Part of a small language model's weights: MLP 1344 SwiGLU, 877M tokens.
MLP neurons of a small language model. Each row is named by its layer, matrix (gate and up: input weights) and neuron, and shows model dimensions 64-255. Each number is 128 + 32 x the weight over its row's rms, rounded and kept within 0 to 255. Numbers have three digits each. A neuron's up and down rows have the sign that makes its largest values positive.
After each neuron's rows, "fires in" lists the words (lower case) most often at its 100 highest values on Wikipedia text that the model never trained on. A number after a token or word is its count.

L6.gate417:133186107107120110156101102133089169168044117113113112160137202131149121172170136157109122122150143182180139105119107134138181107126094168177178161038139110107119165091126114136131119137101068136146098110164131056106146169115089128113174092132123111079121128149129109097169134129192103167062090235131145089136141165105144152137141157153099229118134112173113190138094141063131147132122117134179087175183124153176091126124149112149149121077151153073102158131119129126115079143096114144136162094117145111123142143152145099158188152162116136135120132065087207124081119118131095101
L6.up417:124192178135102177118121100162157122154156111115105132159116156187185059141151123056121150123105163134155107182083118097172107154193137097153074133136133106122105165095115152084134131130144192144118105207117203096118129152114148139106113085121167103155106098112077187106109088069170116153146186135152147127134136154099177084100108131153151184149114133104124123108050186142122139136102176121100086071141096154107104066127166118103193113103107096088053096078119153161070131085096085155129155141146126119127149146138107108166106172087157102098132096117133213156130124112101097107
fires in: "the" 30, "has" 11, "of" 10, "with" 9, "in" 6, "about" 5

L4.gate760:098152131175097157131103125116086177112055130112110101169144178179123107198123166186191097123115124105230161175090093188142087110164117099120099129089117119081099132116108110059155155169061092172131132103168121065114139112120144118136103124128094107116092203137142124164150169138121119126186113153130164072065135130122070119070087106170166101155182122143104128085134169111150136113152090109131128089137108133136113139141107139096127163152112091198065178147121195129136175112154104166162154153187120169111143143159140123123082167161146086155178101165133121106086092121103072091
L4.up760:132075093039120125155087076119111115097141120136157084117116125134134137174119145093119093113184147185127129107164139119079159153140120146127143070149143151092145172138091097125075162130079149107140155205148186164106084127102115152111097104117098121100088091178109187125079082145158094131125122112122140193145114131085089081146106188167148094162153104114110120161168160140120125100158195078156134131191133085086115122105090091080098174046144183149094115185084065095096110145120150143092129158094142147118109096127149112104154186104189167094125153110069127172124112102076082118
fires in: "in" 19, "of" 11, "from" 7, "during" 6, "graduated" 5, "joined" 4

L6.gate1090:104106162098138077087144169158108126146128129109170136196188178097167146108092109164193097142115141167173111100125118147136150153117086116135113115148147114118111147155069110108122074113130133143150189193169134087140098145128114116135138153180175191127079161046174121113150096203128158119156101136112203124074160069131104145227142078172118113155153162167090079122117083113148117101135155125094099146122099144123143094071122167104114139049118168108120171120102134081126116091150157059143098179156181148131193134112116157181072149045100197089178096105118100088140148102106137101
L6.up1090:098149157099133147127144097109164157147182185163128157120110102177079066106167119076133121124145136138112136104106149143172100138077141051099118108105173116149076067120098092121138092145127131024124056170139124185127135165126121078104114181091200153114122155108133080142126114096129098161157129128129144085116146090121102163153126130192113119139157122129108134099137093103079107167098138173151020071123158132135143101102130074156113119104119119130130070107153149191157116187146152126084066118121104128163153176145112089200116152118125104090138090150115144109144126139138130116
fires in: "be" 14, "when" 13, "of" 11, "can" 9, "if" 8, "to" 6

L6.gate839:128026144139100120093098126108120071055083143140149110142103150116066133132104048151140093127093141121138076118138096107133187121168136131150102156144161172154124112137113116101141103090173135154150152070156185203171099135148134097134139142109106163066134110102112153127168128139142115125180153139145042105158166087122167184155068121128122095180101208095164131147139143108083114206103105203142172154160093125139068172121053171090208179076140194109127132094112089138128111104190132118108109098128113136145118149143134162143113132128155106060137117087126135118089101169164092159
L6.up839:142046171108141118090160083132172128154146121107132151130202137179115107073123112112148122130157032140124201060129133115151154109134168138202107115147130108138131140143111095098145114076092115122101102110162111109096120099130042134081111118122143116149169125144163084118208152117133087168151173135138129143144123136122131217119117100147132126228093164182137116122106140096075080116047140138118157118137103120113079150153162119144159118105143141144158148126148067123133136201125119190146124092093148135199098178112203117190108114094101112187152111125153087107094156149145120127
fires in: "was" 26, "been" 17, "be" 10, "too" 4

L6.gate469:122126114117113156114106170140148141145136140093167129137172135095084153134109121119124090099174083153124145122116140089120115150134086162166123143142125137151168139092169081154094194105070059081105113105141164137099129127128131086112126109164169128102152120100155138139075121134139202185083161159141173135156134115076109165102151154167116175108113160122131127150127183198185164133160109074074166093152158064141125149191087130199123104097174101128117136118108122131222106080164099099102134161161177159123139099169142113103121113154093107095132143077136109159143124155191105135
L6.up469:163178126136107113102182158171116085173115188108167099067169159178152132114095133176121184104172148116158139092167146180102151143140113184159131151092114116100118065110112173156160160112113085112145141122139057141180164164112173117158106174156145139183079085125108143118123091099099113170138068096154184094118123096153119135175114119170084140094139073112144103125117114120108087162093134182156199121106116138097196159189147120094149090154187189146164134150099117138124136173126154136143177097054099149178072149116159166132158088111138199094157132097130114120178139128104145183
fires in: "as" 38, "in" 13, "of" 6, "at" 6

L6.gate595:092080132127100200085122123128150127142170154091103112111129142103190118103100103145184129146063103123145093119100226108188121105134149135077127163144116140094140149096106153153117154146115135121178081185159112152115106106125126102117135104135125128140123163067099164126154151134127172136108169137098138131131106188211115099111107144131108126132193058166135125107145116108057134128181140186174065158156103097115178107175134127163169148170142104111067138162146156099086108197145155158116149078137150151105082162122162123094152144169162098172202142126094125111139151070145156125
L6.up595:140044132118119129152162163130152150090108128113212113180166163146187096173140065132118079137148140146080087093073125112104144120126137078126135116185099166100107115099159126137105150121096111155153039089146069140110082148165128103110145126149162130130147126150112064108125104123082131156133122119093131140117115226131087144131092072131141198134129069130110155141118112154138090155120122084124141129077123106081055126168163157157129136112171129153159080138144129134164075159089204104110109145130103081167124130102153086158164172123091147097133089135119132152080106104240095120
fires in: "on" 10, "by" 9, "of" 9, "to" 9, "without" 8, "after" 8

L6.gate268:163169052124186103144133128156182136143151137136141126104153098121101153161142156114139123089086106065094111103110142121134084188200085138129156132088076121139110089109193112113159113102161119098138163151137116103118133183133152089128138109154138181138166072173129072135148161144131146119103136128143111076114108121143114122139192115104162191142125139149161172164116172073130170153108135134136077111070184072152089108114106124131160140085100101142211134092156132116115085085059136228119142088154148134174133143167099132149152076138143110107141137110099183095059124146111100178
L6.up268:216138143096050117114093174155103127131133153116111175188116118086073072148137124129151143167138111194092090152127117159120177180173113138105132160079065126123085128098143091119112097119159140093087066077099151146105119135126127109131139156130151125180108138106150148172141157102108096129148120102097095120118086126138123167131126119113174135083126139102097108118098165138199137126088167142185040085160118087116145150117170173085174071092122181117088111177156113140015120160163104134184148151066118112099131105131138133177105152106092164149180107129147123077081165134182125165
fires in: "was" 43, "were" 16, "is" 10, "are" 8

L6.gate780:142064140070116094129148127087137223131116128073126116062121104135131110150085121164175081102150117136068114109077123100068129096172090138179157191070144108119117127048140156103128136093087132151107137095130061172096096188154101101118193123166118161159073128099146138110137075113136171152070122116173077159122100170120111117097140114148116138148177125123110112137155133161130097106128140142112110171170132181137097152182155105120190109167070156130067116201156106086143137121134172096103165136105014113097152103077106091110176175100147139082097108102116127112141159179070132085
L6.up780:111131088073127147159152092141103180115130186148140132094177145127117153154101078157173104075086171093127129130162152152077149151107122136194134135156098162128159119104143104132154171119086155143102102070088149166078133131141107109137156099106150183100097107093162085136129178136114122144136155115134096159170137104098089106080120108093085159107166120156052064175147133145099166130132148102150108110153127134103130118156160076115115099113123133095126167109141116172142128076151125091176143158151163171178164149105116165142188152106114099080030153098091127096163155131187156111
fires in: "by" 17, "for" 15, "of" 9, "after" 9, "and" 8, "in" 6

L4.gate52:148122200109084153126134122103110114094153133106182150151126120128183130179137103064078146113158130179087132152142129121159165112094157181150100164160094125138101087139144105126133106095156079171172059145093119061093142148170131105097130194145150124104091117188079131113129128133158120150089139104158138071075097141134098129117127093148132086103163055126111138096097146140092082079081149158088117120098145128121115114118154117117123165126157099134128137140161127122121151157119130145143119203122107118119137128162186060174171154155095195141125114144139058143053059103085122147
L4.up52:128146209119032126147107114082156162092131127101128074117108127102051119187116115095115079078132091145153123082152140104168131163129183137155126155149118121136111091131103119124142107145169148162183133080140165167150079134124087163128151176139182102098140163111140129163033106171103113119131102085194143152156089081119153133111137092107157112110114150135081115162118102169113143139153121153132108072096069075170097116100080086114085124125113156091131161206190134119137158115129129128112139128112163128111130122162156071134102057158134161132136111089125117158172138165131121171
fires in: "of" 63, "the" 6, "s" 4

L4.gate1110:182160149108086217160144181136154098139037061101097162184132140104163112151147130171190147135137167143119168100190153126143138106115084120111129131146177122149182119147146118134138103130134149138138150161135096091141134160173121075135120153098206113118118147113094141149095064063156141168114092125161146126081129116167207030188087091143084122180173128148151144090130173124080057144128153138194179083064087150089169104076098087109145120113101132158127114166120110133131129105139175163106152145110166106079148123096075085148098135090052123119124149113136112121117158096114174124
L4.up1110:172111072095171115215081121134026129095139141168179157119137123156131107121085122132121156183143146162089153095179139143151118105120087101067129129089148151148119140122107114146157150085080131115090137111192136085067096156061094146142110183133142109119131119077102104115084114097112142127131062115144188117101173134094128123144102125129051081158170148078092159129122155141148136122121112137164117138157104137132158167146133128127184123109161118080148187114084105122099137102178130129081111115135104128090148168141141152128123169150097111107142091084161122114124103111126075142
fires in: "to" 28, "at" 14, "into" 7, "in" 6, "from" 5, "reached" 4

L6.gate118:100155091109140143117152082136093119118112164160124068133105121142101100136106067142148162171119062131100162174079069119116166151073077159096085100141133157072129127117074092132116081091151133179118108189140110119147098118167115082120167044156137102116061133161114119139144106134111120128040147102122157114134088104126171108143097088088133080121193173136079105081126136162087132126148121104116102064134094163184146135197091087161104097123126139108080180144136090113088124076161111153125156143183152105148127160105123107121154140135138141107130163135107112114163184159092135161
L6.up118:141132142153118119039112102151138159067191082182144065126169056113168105122056096103134092190169058081199123148113174101116174073135130139145180140152137133129100169125127112101134118127182073146127092170121173145133099108101120098121117160119170090150139112112087142111116138184092132109109191134139119121089100147150111227108133038139128124158127164066159153100153127132122126119107137145134134139086101094150147148139159129144117159166118140122053173131116082115130162123123128133056160148143169171150137102134119205081133113119140118138129164118136140140128111117069161158
fires in: "her" 31, "his" 31, "s" 10

L6.gate866:199114118115150126118152150130116158116141161109047078116135143173126100177138137158147162087155094099120141134098144142139091120130117107139073135082102096127165163153165152143141140155104166138164126138149115102074108105136098130086216118118105151089127128102151170119127120139109126185075137144131093161071098127103121123177131167095173138158118108090125159107169101071108166174123200119110134182170132105121110098080144159085155161112099160100127198171104147211079190179136130160165096075099137124114082129118068087109143169116126096148134135122094160062128110169128138064
L6.up866:115122178098158193077166102121143148100154189040194037121117109106054183184126096062143130139134141121169149054122130126162137135117143159131173127175187111064176118163134170223127098108185172138122136170126190144124107113118139114105133125123145164132142104135113121127102135095206098096107105060098129177147142100101106142117074107106137155062137090179115129102122165128085093129129122175160113050120094137122143082098116141139146125122150170126082235096104158098119107137151069174149141202171109110119100090137170089131147116160156084106119089158149129132105105110130164146
fires in: "was" 40, "is" 11, "their" 4

L4.gate386:163169116084147152129157192142065145144097156176105124123116145087077080124115118089163127167089093112133118126130152124085108119115185117124179079149168080128163072128126087093189121101162132154155126135123163100149157148151077063122077126140090164098076149122116091068123128165126149105090127098167177095087113104083115087186136150176177139157156113101139116142129143165152094063139140172155088136136117151060074117124144184137110138165165148100182091130123131139117079151156144095046172156147115096132147058158158080154125145138152077069091118103157103130181176074167145093
L4.up386:100192101162132144102157123156120165149137104166139122109063179104151117172173174051156079122167144134104139142154109095112105105113118110086152141123152075103135194130104108094151085155068128133112066138177117175111147182123084062063122079193116132096136126083076181075120149123091138141160157131135171140142096145108117133113107068164093149100146125137111093115114070105130126054153107134151142133099175101154131124140182173150116138104135111103115055144101169087154183159157116115153111102122180142141099103111055159140104129211091120133138171112058129098156149117144173145
fires in: "and" 20, "after" 12, "to" 12, "in" 8, "on" 5

L6.gate1167:146177141122057180124140117137187156123160128100076147151184119089092129148157098115151160102079174095119123139045113135138149134128105121138117102137098079136127136127157151106107128166155120139138162144138118125109207153114103157157177165152112132112158135115154100123205125097161111147071169145173088084157125142107112189136168096110103160176131155159116135114058187106119090122042176133129122106118134123082108086071069113119168100090129167105103131128113114094100093129120092174184174124109122127098086134171091124121178173132071098132138103157176125175125151076181104128
L6.up1167:167147104091156135097148127081141063123095147123120122093158131134118162123089111116130126103175072105106152042101156159195118151130122140113048072089105139099153087147134097176176191120127152118115074150162126158119116168142111073135156100063182133152090117104139149165131126138173121106079132092136172138131183153186152161116088122173086097175147099150110129168154080079150061116124131087140077120125084133096172125120142123123084096085085129119104181079130090113104151135133120153145132159127147090148138113111169090138133095112148163067179111119131115098090105149158149108
fires in: "is" 29, "are" 11, "were" 9, "was" 7, "being" 4, "been" 4

L4.gate911:134175132184080177130120174108114121171140126133108176146199151076207129156073113090105067157119132111132093127108119105143137146181094132139133121145051164136044130076073084129111170188137123137095130123120136168119121158117140072166118147139143155140165163079145116186142083119087173145127109094143118116126151123084130085138153158109182115090165089082124142138105185104164107119177146160091135140156115066114117102139124122093135145115128088117141125138110108125194194089114111123118107138132142100117150093087119209106063157078159167097076161148178175115178120147166135168
L4.up911:138059113176139174082143148132154092120099164034091141123104084155192146108097165093134121065146099162151170138168215111072124176153157136094097132071126117108184121151170131095139135189120116073132147178094060115164076143122078131134099120088135148153166130131146143110113089150131156134179082162048147188170084122159125077121131174112143115104153144117106127146126082084132149169141133089177118165142118157104140107056166154124085134148183172121054159053146107100141127058127147195136139074062133085104059142163100137089158158085152113108168158123092144134116140159147111083
fires in: "to" 52, "of" 4, "as" 4, "a" 4

L4.gate1271:138101134113171163124186113111213130078073154088114093202151173102144173128195073160163130109068141093118077135098142104155171151190095164123123065148138145118129189119090103170128124156087110155144153091116100077144124151139069070178053088120073124119060144122214173109099103111137125200150098163189138131095151091122158153111125157090118117123147111142128149103122149142107115107111176082158175109124140103118120089124150213048115159154149132105169133155093088151142120122144098138124055087134105114129063153166101149195091141073088181099142147098153137108132140121139149109
L4.up1271:095082110145097126135142140167111120142133139193144144103134116175160100155099169135112162165125117130109182110064169168128190097131137099100149113125073145113137128078102116157201148163129199139216091183110081073140073171117110126148098117098131145140132073080108074100057121156150121167102092087086123179133198121188168139081140120071143173085108133112205136082145135127111066092134134151107132183179137154148176198149089105083128092158071111149106093144136097094142152110155083139168152115051123146172092178109118139155135089141085158143122114111139112135153132172062167092
fires in: "and" 31, "new" 21, "at" 4

L4.gate869:098127190100120134114136153070144134107064124133151093134120122146150088124185168106087140115114185092071102121133111123137122104133132103131144135136140218110105072108132165099178108174131086106107129119184070105130116185148175177128149093117141166146128116187122157162085144134144120063153164175143164140070163115167144150129179154172133145137155134164144128153129119140128127159174177106107184154071112148135151156167126144135098138102109130134130141181112149132110093107144123192158136050088154135195146204124152158123128076130105127103158201150128112080142148129163107112
L4.up869:136138083066149127149177115042071139124105152121173173166083117198116145172126146135089084133104140079153126155138148096114131121163149119096171132133148107086121085150115085111111121162117126152103085190141190124115116153125165095063110158145109141151093121136132122181163136121120187140156144131196127165140138128114138106105113174149116109135104108154140095095114174047103145147178163126107144158129120149129077084168148133165111167107127116122146127092190112127119101131159127154159189099017091114109085161149114104138107158195161097163106089104130121154064087131185133149
fires in: "of" 42, "in" 39, "from" 4

L4.gate464:139159093118099095081089201085100185031095084199169161131134137095099079152091114113147163135196181108127191179118125133066126074189190125142117159139168125109108106164220109109124184160133131149151177193127115087136125103092054080134106129107114138103070120091137137143098150135115103107103121143144149174106135089099152113155095197152106167141144134118089150121122089182136095166086147161131107185108131116119157114087071126173145157167169107132088181138091164078074152156186074208117143153121099112108151155151135117091125122178119096107107127130161151120090181143116166146
L4.up464:129102110108146161131141143149102080144155101153223148113103153211110059132138137139134079176203088135142088115100091151120157081103126141103140117120135105098114154123130141226133131150138103167125193177128121157089125106077126161157133205126152114117160129123085145164114108105115092151161084183194192142067141115146158103197171092131163193131127147168211129183137143107184095110100134176186076117113129165084131154141121106169104137094112141129123103158117114161061140130086118138085141134113127112108155125192100155048160144127156156098147087142077097098157152073120116103
fires in: "a" 16, "was" 14, "still" 7, "to" 5, "been" 5, "currently" 5

L6.gate1115:058134154076164163141145078147163154125108189120114157158142076149126155097109110122119143167155089195146116134108097097164166119120140170124114132134141101151113195107157152139123140125123140089151090108164084204143181166091146065119125115146121130121091120119157100158130087091087128138087139121149113092150156122112093178129110088100127089189125119076204107106143059175100157150134075123162144104105072091154170075104084090152088183159062140116091162092112108078146118079148137123145104111144108145162147160182178141127175088138128052125133100052107179100122094163119227128
L6.up1115:103135131122162111097153086112097136109106140111126157122088116108160157147079126127115156086155074145120098138145158126161140128109096127155180184162164139147118209128145109156140145133143189121118133136146107058179066146091154142160132090168122173191095170133114095107124102120121145150128137089191173150154137142100134102130132060144176168098158101105180085161098139090126130126107138097116179095188133060155152167107151107183130122121142124156080132129120115125137164206102129146113158120108090091172139065141150104132098146162124108095170179095169135126109173169120142109
fires in: "its" 18, "s" 15, "his" 8, "a" 5, "and" 5, "strong" 4

L6.gate211:124135124090159128067094100059153130144160133061155114163150158125138094102105156136101146146137086057117071133184139146126128081142165083126125185141154165139096145147149129108129124175110126137133128123113182038173135138162138132106080159127122096171123152174105227135168026111137112145086163078079165108109066104142119118148138159163139128127153118129102144127136124107153085156099134202139148135139123062146118098077108146086137186105112149125126125121138179137148079154110176153130118099081097177096113079123153127051096148131109124130136145124112168143060160115184081075
L6.up211:061104083075190167139111117157177122155185158076136120132120160123206118115117170137114123160102123133036099119149146116113156097153048196139115127145129174061156116119070178182130152109108117166153128137143095129142112130133092141145100131128137114157137154144116201118109100142081147141083149119122092116096068140129100114176086138156119134093235118084095153157149175138156094118143108156119105163100065121149173104197103090134151099072102058094105148129103132091164143160111109176155179148087171208165080082103113118104114173158124173126128114142109171116146078147133071109
fires in: "of" 50, "after" 9, "following" 6, "in" 6

L4.gate270:205143157129157137095148106099150190122154158117168131108076119109134109213151108099096092106130137167108112079117166163047107142096117127111133135112132140112144183120100146095115135167148146094102051107074127068054158193102165086140218080088152153072142107151150122120106119213122132144144146160147114175134158101119152170147130161149146108138176160104124147145096130166138148114154108171199147079156140129101126095076138150120095164113093127153156063190145151146106139168194063105126131147115101092098160078116118116127194181084113149210089142087115136151149129093104120115
L4.up270:154078093074127126121151063060143146152143123105125055211125125123120069164161122047167101089097089111097097112193135123080072185104101125141142098133125124164132074120098139098049113117122115144126080140133121085126068218090148111165160152136038150140084123119119177118116162146105118154092150121153109119137155160179116122160136118119132135188090135123136108069145133122135164069138097157203104125157121114108075117148170103118112149192118078125192101137154201124093159165118126179139082176110141110195121187152110087115180133160115186202116185076130168106174165076165129139
fires in: "to" 21, "during" 15, "of" 14, "following" 10

L6.gate403:151126091106138112156143150110090115100151114092036180130062157077121162182140124087136101099107113149102185139132126172104123102108202076139082072182185102138140154084152175117069101114102089137091109139136088103102126132156111140147111138160068120121087140095098138167098141146144110172165098153140151108093121125136135094073171163070183075049118126115091088155122156139151082103138174092187120100163114146147107151153203100126124099166148082132155104147124079174145120114112113146128141116124099101176123138137128097110125184122130152134144166123133127084146053214164122114
L6.up403:156143102145132161125141100127192087110183093110127108174108141177148150109108055142112130115114124120149143081154168128118161149106116097085113148147111155064111065129160092121145094148136108133121144125121097112137143173100105123096161098096070071092144144140090186148082127193108092083147093092177164174138090185106149139102169075151103129181142182122159138141077145086102170053162090168120160134087141136118135067154138144162113121125128155123101160083111140146123164111169107114046151123169174145132087044113132143179162128111135088077144109102108200069107099106148103149
fires in: "a" 29, "as" 19, "the" 8, "was" 7

L6.gate119:160128101112125155133098158112170188146115159145097127133061127145145156188124145142151152119144180099198133099146115119120137085245084090157157142145077142158098094130148155130142113122208090148141107148133147147108118147045170087118163144124145110123155106044165085096104130107135136178148110086130153102139179107096160148072094186124128107114135096134072127091084137082123146091131140156136147117142167108152152130094103157080070169162185161124152108138073130184102165131116179107079120079112104117122179138140125085085185099144120139086104159099097077092115133118136192036
L6.up119:128074113084146108094127162118076123092080124093158128088112152144123073139132107121115093076101105121116175074106096103124134108132143134139101088098148128095140158129137146128117122122195073074121134067148122084125109073087115193167081129155163167117089059122148118152164132107072108187186189079195145092118183161090160155114087135135125144141089135159063141085117150130152115136118172158082116115172097093149157131132055137069168132091117175088147174084138133156131029121182103118165153105093132170098118124158161080067091163144111144138099102135124021136116143104105134062
fires in: "is" 35, "was" 15, "of" 11, "a" 8

L6.gate1197:146163134118086101109127132174158136095065121109159105088120162144140162157114087064125095122074093115142139153091139155107135106113169131159179117108091086179133045120150150075119094086101151144173143120112097119108159130125062132121159169162176203071088090110079133133142165151164077133157115199137139145071108201112153140141136117162153163095111151137121130114109159154130088157141098090166135105151154114172100077112115105125211157121089124111147129106103100179047050206155134064096161139128088120093183077132148175126105192109147119099124135141077140085100115112173177147
L6.up1197:137133141131127112112146152181170070178057149123117159117072141107123166151132128101168087114146101115129174103120142148100083093160226111133107144183160088093122121050142072133083068112093133128138208150177135139151101175136082137164150105150129153138138138115102197101089084120115162179115126166145146108097089139165090148126081090115110199088144142152128140130097153120122134137112094068147153074138139112124154068154184153136162135112076166156139118125124077104120151116140128085096115124135117109087069143087186170126121160115146089084146152125145166107082128082147152108
fires in: "the" 30, "a" 29, "an" 6, "in" 4

L4.gate1074:187127158195160167146152141109108094184133170062094127170143143178132115183094136151135186135099090095142116080102143044108127139174137170166127076101078129107058093168119177119108076155089104115135156082193141088067075164202164081093177118079110121109089110099141094149104151191119176113092124141143147183139120111127133148140045121134099144104137107100138129125099158165144073152143168141212171170163111100084101073128142092158140124186117165052135131147166164087148167105066138134133147165099103184155162175161112113155179135113104144131111113094162145128124177098150153113
L4.up1074:183098121157145106143159176078059097145117156068086111122153122124102103162111183127122160091091101056084151154169135061110134133138165139133062083113116137072124115129148160093104101129099156085138136155098185073086072179123121104076140094112159107131089118093172065104116190166129103116134117123138119141128135123122148106160053134124093126087163114118205151134156142126065126126165148108138166165187098108145104103095143128135176123190153166073139086115123168096122150103086116099084136222135144109087147163130097136147149124120150165154161173160134141136122121073159178090
fires in: "to" 23, "of" 14, "in" 10, "with" 4, "for" 4

L6.gate1322:094074082146061167132140080154127164141140162073122161067129109147171074196113081136155076081158071092193130126104079140105120093103133083169110125130127119115128106117199114156128131116132083090087118145175122147154145132087181140175176121154175156158154165061122153135141117124174097169121138134135087141091148136150229083119155105089100115151128164070108134097101084096086166093116076155149074129178183140147136177141147104198080204084116119165126138093098132150112129105102152136109065100066116066179173152164179120124126092106118103097116143091103196144118157209124119132
L6.up1322:178155118108123137119133120191139216115122204119128131114121098154120165152160145170106061106121110088148091121149123178178119159100150163105132103195091096164203109136137113135154087132095122154132105084116134089121116134100194070101118093169144131081112215143120159128151148166135145122125136115210124135127157144162053122163071099131196160097133090116127116119105078113095097095099130104122183097129083134099128152149156122133129140173148109109145096120092131164066143170183115149148158068105172158167003137163112072136130110153190136150106133127178167112123174060174103129
fires in: "of" 25, "during" 23, "in" 19, "until" 10, "from" 4

L4.gate392:164140130093151122156144125146161153113169109170185155129119223134117129083146127083142127079128160144168114096148113136141113106148220108149152160050153089182098140118144138148125162146188108054136162164085072157045090161113145094084179108176080090131125127120156151126152127081101092126125135165166137131149147141148135109130162141123065095147132133123170116163057117142127130146079162146212128160144167108117179159111160115139140164127112068145147139126128113159070118118100169165109144122109182099142136204104141122055147122167092112094147142128103149144125167106102201108
L4.up392:125098128123093163161180093080221155135087081156103128153173074149126129137210167148141077135136142156098170132160121162134126119183139191118105166086115155141174179111156164103111138160088110090178211098146147055170175105119131083103086116100109167142179153114166171143170110168109127089101156173131122122162122152111100087110175115099140165128123216154146132133147139083118119112148178081117132137132052114110137123166062105171152151126083144114075162112153084099098091084133115139144099150100131122096096046134130145129114152132107118151142167111104126063088169119097138148
fires in: "was" 31, "were" 16, "is" 12, "been" 9, "are" 4

L6.gate476:141084092149106121158157124113186120161162103120139116091127132067200149108089147109184115112079141133128089089108068107130156116057146104153164104113155134151136163124105105116140079183117121123066144148102175171115090199153131142131222129110113167167102186188126152120107108073104101107131205165175073146108116147116109152154080100172182180072198097094101128120127167142126104123085082124168106085169169199133102141085167118079100101113163126126153076155122186135144131156152123069157164091103129112135134137141134069142148180127161138147106116095066183111143132140092141130
L6.up476:099104101118137091101108130096135131115154141118139123136090158098105142198086139103162098120120163163115153062139111071108140123076133146115125170146094099136146186093116138115150112090109123154108135147076135112089067157088134154129167110134173153121170114160162169140164067085141108093150170193183069195070107134149119115130161115144119107137168138091073097190150167089107136126139096099146133103116134098139070139104175065069148166096121115105109088174115113093144126120076127063104128173099082137128095199124107132175114167167136183178126138106101139125046183111152136149
fires in: "the" 34, "to" 13, "and" 9, "of" 8

L4.gate1248:168087177105127113120154113129091098130070137125166090172160150059117125131107148078104146116138161145133109084108152058147138159164152149111137104118174094105148144090067099127166106110137189146150144122147132131132137198114078115168122150166150119196151158095110123149102084085125184130095163117170150109145122199078104179125185090078076142117126103083117122119079168121125126130193125113101089107113108164116167108084174084103071139140133131071071122055137136122120126100154143121078120120135209126181175165104142058109170135102151094097100127089148133119078122114125134157
L4.up1248:116116143134129075164143102037189130059117102162092099139171093122072097164104107098081159062123051204165103102111139057178162137135096153112172148126146070152133106087118133091146166089084088127125103139164140091147151172062069132122102143114125134107133097096115189142079160105068126153132158174097176153124123148117141128070133076112083127171076108150101117134129124172080135086149178135142134157065167129143128144155150167182149139147110133179130144054149106176130140110119156185076144144154111109136139176178174107162097086158134136113099152121163115100140117126064135078
fires in: "in" 27, "than" 9, "of" 7, "throughout" 6, "as" 6, "to" 5

L4.gate993:127071141103091169127114169106121161127152168155137075079138144137122074203145182126158121057151107172172113149106082139116146146159105108137140168128248158112133124095078073069139069129132124158112047141159062133091099128073158144106109092167134122137137137123173118100120178112123132157118208172093187147122143123140160184125106113161126124118144145112100117114109144062138166128136119143147130160152134154100077174081165136138089134084112148113127166164072096143122116203112126113121068086140190126184168173088116074167088130172096125121196137085175087164099100129107091129
L4.up993:120121116146124114078155163094122118165111155123098136079071121108092136133099142150063099142080099121192094129156158092075112135150132195138089109151109121116064123137105146167200115143100096119102101149148159090155053119121118104112167060160148136161091088086137117139114125125140106116142139169106130145037195200154145157126071109165132141129108118093144168101178157146104145158117188119124169109109079136130112148081129139126204141149104113080111117146122120073136132112151092141172160116097141101144164169098105081165130106152114082104190143138147191106140088084108160151
fires in: "history" 15, "after" 12, "of" 9, "before" 9, "for" 7, "in" 6

L4.gate125:158108159114130125139141136122107130109154123133134067121118170161108100155119115134146153102137131117166094128127132122068134159113146190192167205128179113108093136126130162079143136151099140119112102119102132128142055204185105103127101085171143175147170133146175153101083111144122114142108136154137167137119137138172116172086164123061162126082164107150088115140116124158163166076144093095157068129160102146120090071090139145126168121111082106118086121132157151141088098124153158063107132137167174119129134155138160133107158170122127152153131173166130094161090151086106120096
L4.up125:182114114127080148138125114098159154141046144122093199178046174149104229124191090133130135143143099150113091152144140150081141069165140139149138160093156150114084142101138094104082113179109147120141098125107109112097044145164128127128156106112125161126139160087085126134079129112115188147127108138155182103154118131159184141081112137111159133124126128152154121082112143086117080088061167056142140136106121112154088075132087137110153177157169161124149064181043163045126182129124130136138118135116132104107100092182150132129157158113137147079120115121178152122113135140091094151
fires in: "as" 19, "to" 11, "of" 9, "after" 9, "for" 8, "in" 7

L4.gate937:096102132076157181138161137137113096157164131089126137120099118119128127119125117138139104169113124153144170099136167145102122091144106143132135104127108224105117181127149092159101123109090127101142115185168081114143127033170146099145132181131132149178115157183168131080123156129110120101177081154109179131116123132113129095118084117171143146089139133143101162117085155144168144186152098155099087151156055175128130120124092104114147118158093101101111161109101087139168149088116114119143098136177102146076162092185131117172104124126200143160171133085163160136137153147152131185
L4.up937:118128125144068108107103167079183137115179110097177112207110137088109136152149101137154147146150166128126081145117111164145171114129149100131136109084097082151135126158101083135087100117142144123183144163167187099117152073133097114047091177136072173144157096129083153139085114117105097064150137125116127135156151141162144094116108180150082185116134078136110131112144086112089179118166144139131147194138112142200090072113123127217079107097075108117164113130095090102134148178087110177092149098107087094061130101145141102169132068186099115098139180154174119099132118142100151140
fires in: "more" 21, "a" 14, "some" 8, "most" 8, "of" 7, "among" 5